Weights of a small GPT-style language model, trained from scratch on English Wikipedia: tied embeddings, a variant of Muon for these matrices.
MLP neurons of a small language model. Each row is named by its layer, matrix (down: output weights) and neuron, and shows model dimensions 0-255. Each number is 500 + 25 x the weight over its row's rms, rounded and kept within 0 to 999. Numbers have three digits each. A neuron's up and down rows have the sign that makes its largest values positive.
After each neuron's rows, "fires before" lists the tokens most often just after its 100 highest values on Wikipedia text that the model never trained on.

L4.down619:522498501466449503467456479506519466461509533511493506524534539527494536549497462483551523486471482505486459522502504470527454510536482514487506471521517527562501530526503505517486478521508488531484488521499550496488465462495505496522506511473471503499477513527491556508468489531502491537504491533477507537515522496513490529489494564530429475489476505530503520446552460544512502486519491484500487516499500502479530543517521502482498495482535451509504521500528491498471543464492526516484502486514497499509523438501499511508487519490452535498479500498479547488502518556531503523497486491496517489500483551509527524508499511495485491500513469490483542491518577513535503470511508476478526491542516524519518486493471458513475473479448484532484523485448513531496494492526520
fires before: "″", ", ", "ly", "9 ", "e", "′"

L4.down88:514513490523487468480542534479484515503457471515487505505524491513464516477496491518507523496501497537489502502512496530529480582492466491468533438480522532520471534526483513504508553528516472488480504486517472476488504490465520457509500464495520529470471453502508457518506502429500504498483474514501488484508530499475514485486512496458495519526494441478504480491519501580535525516475467470497502507523513463495536516524484528580478512507465493513518509493424501522510526502505465512477472443504505446510469510481495498512492550487505529477515503523530517479478486524485494494502514475493535488476483522503489500488492465505490510506483489467536479502483468510478467515487447490515526487488510527517491497474503485456499471497441520526560456470449495508504514481520500
fires before: "°", "|", "N ", "8", "56", "6"

L5.down483:460502516510508488506533505486517479519483464556494519517463504428470445487521452484488487500497479511516462498501517503497493542511513481526511504496511478460509498493519501498471500521504513549482475481532466529519488502491516508510515518537494505516522526479434502447510508455542512496447527519555542529478533463525472498481494466527500489500516500532511492452534496502504542459464479459501530524543512507542503520491489511524475552499538503505557531489476489535500518468489489502467503496493461442506544518533512495429537524501477537480499515513523496483491533505493508481508496493471512531493453489476509492517506515487501535513476509524471535497501478493501506482497519499477543499474501523478548537512467497516495465524519518534512495502472501534482482576497529
fires before: "–", "ro", "eld", "'", "-"

L7.down160:500483516477446492487479499448519520484454506466526491522531593505503526552518483557471470502477523507509506513505475477538460512515510499469478538497509494531528515531503489488503503521481494486512519542480482472480505506510546506464513469510465523491462546485499527524495495530498492530537535503491484554508526533481504475522509471523456546472476495505523484466517494503491490502459528489543532528488477487528495468511530532486537512541514471517531524513510496537501504499491514514537455521471477478510487481514514478502519488520505467463489527508518484496487494526487507530524520526458555496517552520502463492497504513479550514468516512506527491485451530501468475463543473512536488512500538461472507500497493494510469512435540518511505492488501451516534489487497465
fires before: "3 ", "6 ", "4 ", "6", "7", "4"

L4.down827:542535488479533529490434515489477488474513517493527488494488556448505459496495476474489493498473501491504490470502534483485480516526503482527478477513486472488464518524481461482514518483542536510509541500479495466519506527543472522525486499508469520530466494526566516499498555500528523480469470471502526501544531515469437467488502487462526501487493547527496490510511488463505495487476519526553481497542533480552522506514482504510492440475516515519520534474524501530496501490456522499524513509482504502507473517480497500505449492510491512500514478489510483528510495524515536501512506464469518515525527462528502505547540546535490508502499455488482492513513471515477513500538477502468503497551485519496523468489494483507495486509482459503519496426533540428535525499535501
fires before: "N ", "°", "| ", "W ", ", ", "Ac"

L7.down33:517513481500494492499514512498530511508512481491543500528491519456508494526547484527463491529527525503581531482493459501512520447480487535505476515512471453503494519541503471479500512505504528504491527500457513508500496454526511488484520514512549461491488554487545447491569473482469529480505492526499503453495476503564509482499511512522493514507510536555475470518520490488477511532521481527499511483496464471486486489496520535526509514533490535461525470462530488519524543493529490490534513513501486525517492470521509479517492487509531522471506528498538498489491466474502476513517516478461523479501550504549464496483492450512526522492431461500499501508488558564515480489506490475486505473502468505530489488513498503467495526481548464534499517497489468534497510505469540
fires before: "ing ", "ing", "er ", "les ", "le", "tics "

L7.down1017:479472481528499509508555545461508517454461523490518504460516465534447480522515496453481510462492514491525512503500502505497520510493500469497510492489502485504485456490528501526484513438490501523475477499531497455499524560502461492543480479531504534523525503504527468472558519465544517473530517486464449426502486541498455469483508496483527484474523487544483506509506493498522503466490470510494518509524498509459481499544474542518506509517533465524500514502507520506557512452491532504495505499462515536488489486460479510472472474515483463502472526529564482500504508479569493506504500492544527478484500457517473504513496473495495509487502538517481494489499474518475451498515488494525512465510476497479503483464489541552505496469467508507492528497482505495477518533530460
fires before: "0 ", "5 ", "3 ", "2 ", "1 ", "6 "

L4.down278:461491531497536502487530506474505534494549518550505472504520515462493492502502470526485499483496499502487501510504508505491502489451518491481459475479480508484521440473521511467469557542508458493468483486529477518474522584532483476516528491482525502454465512482531520544486525485515538495503523514521535492524497463487483495511478484474508468482497506516471502524513497481530500502523494519516511524520513526472503462505521467533542535505510461507497574477475498457507527492462501521526503506493506483510430484503495541476513474454521527511502492495526492512480485487522516472515509491487507513506511468495486457487486494516480480498499506467503477505482448491475453457481532530458433498518468528502440501511471471445504471464498473471487488506497474528459515447486520
fires before: "the ", "which ", "its ", "side "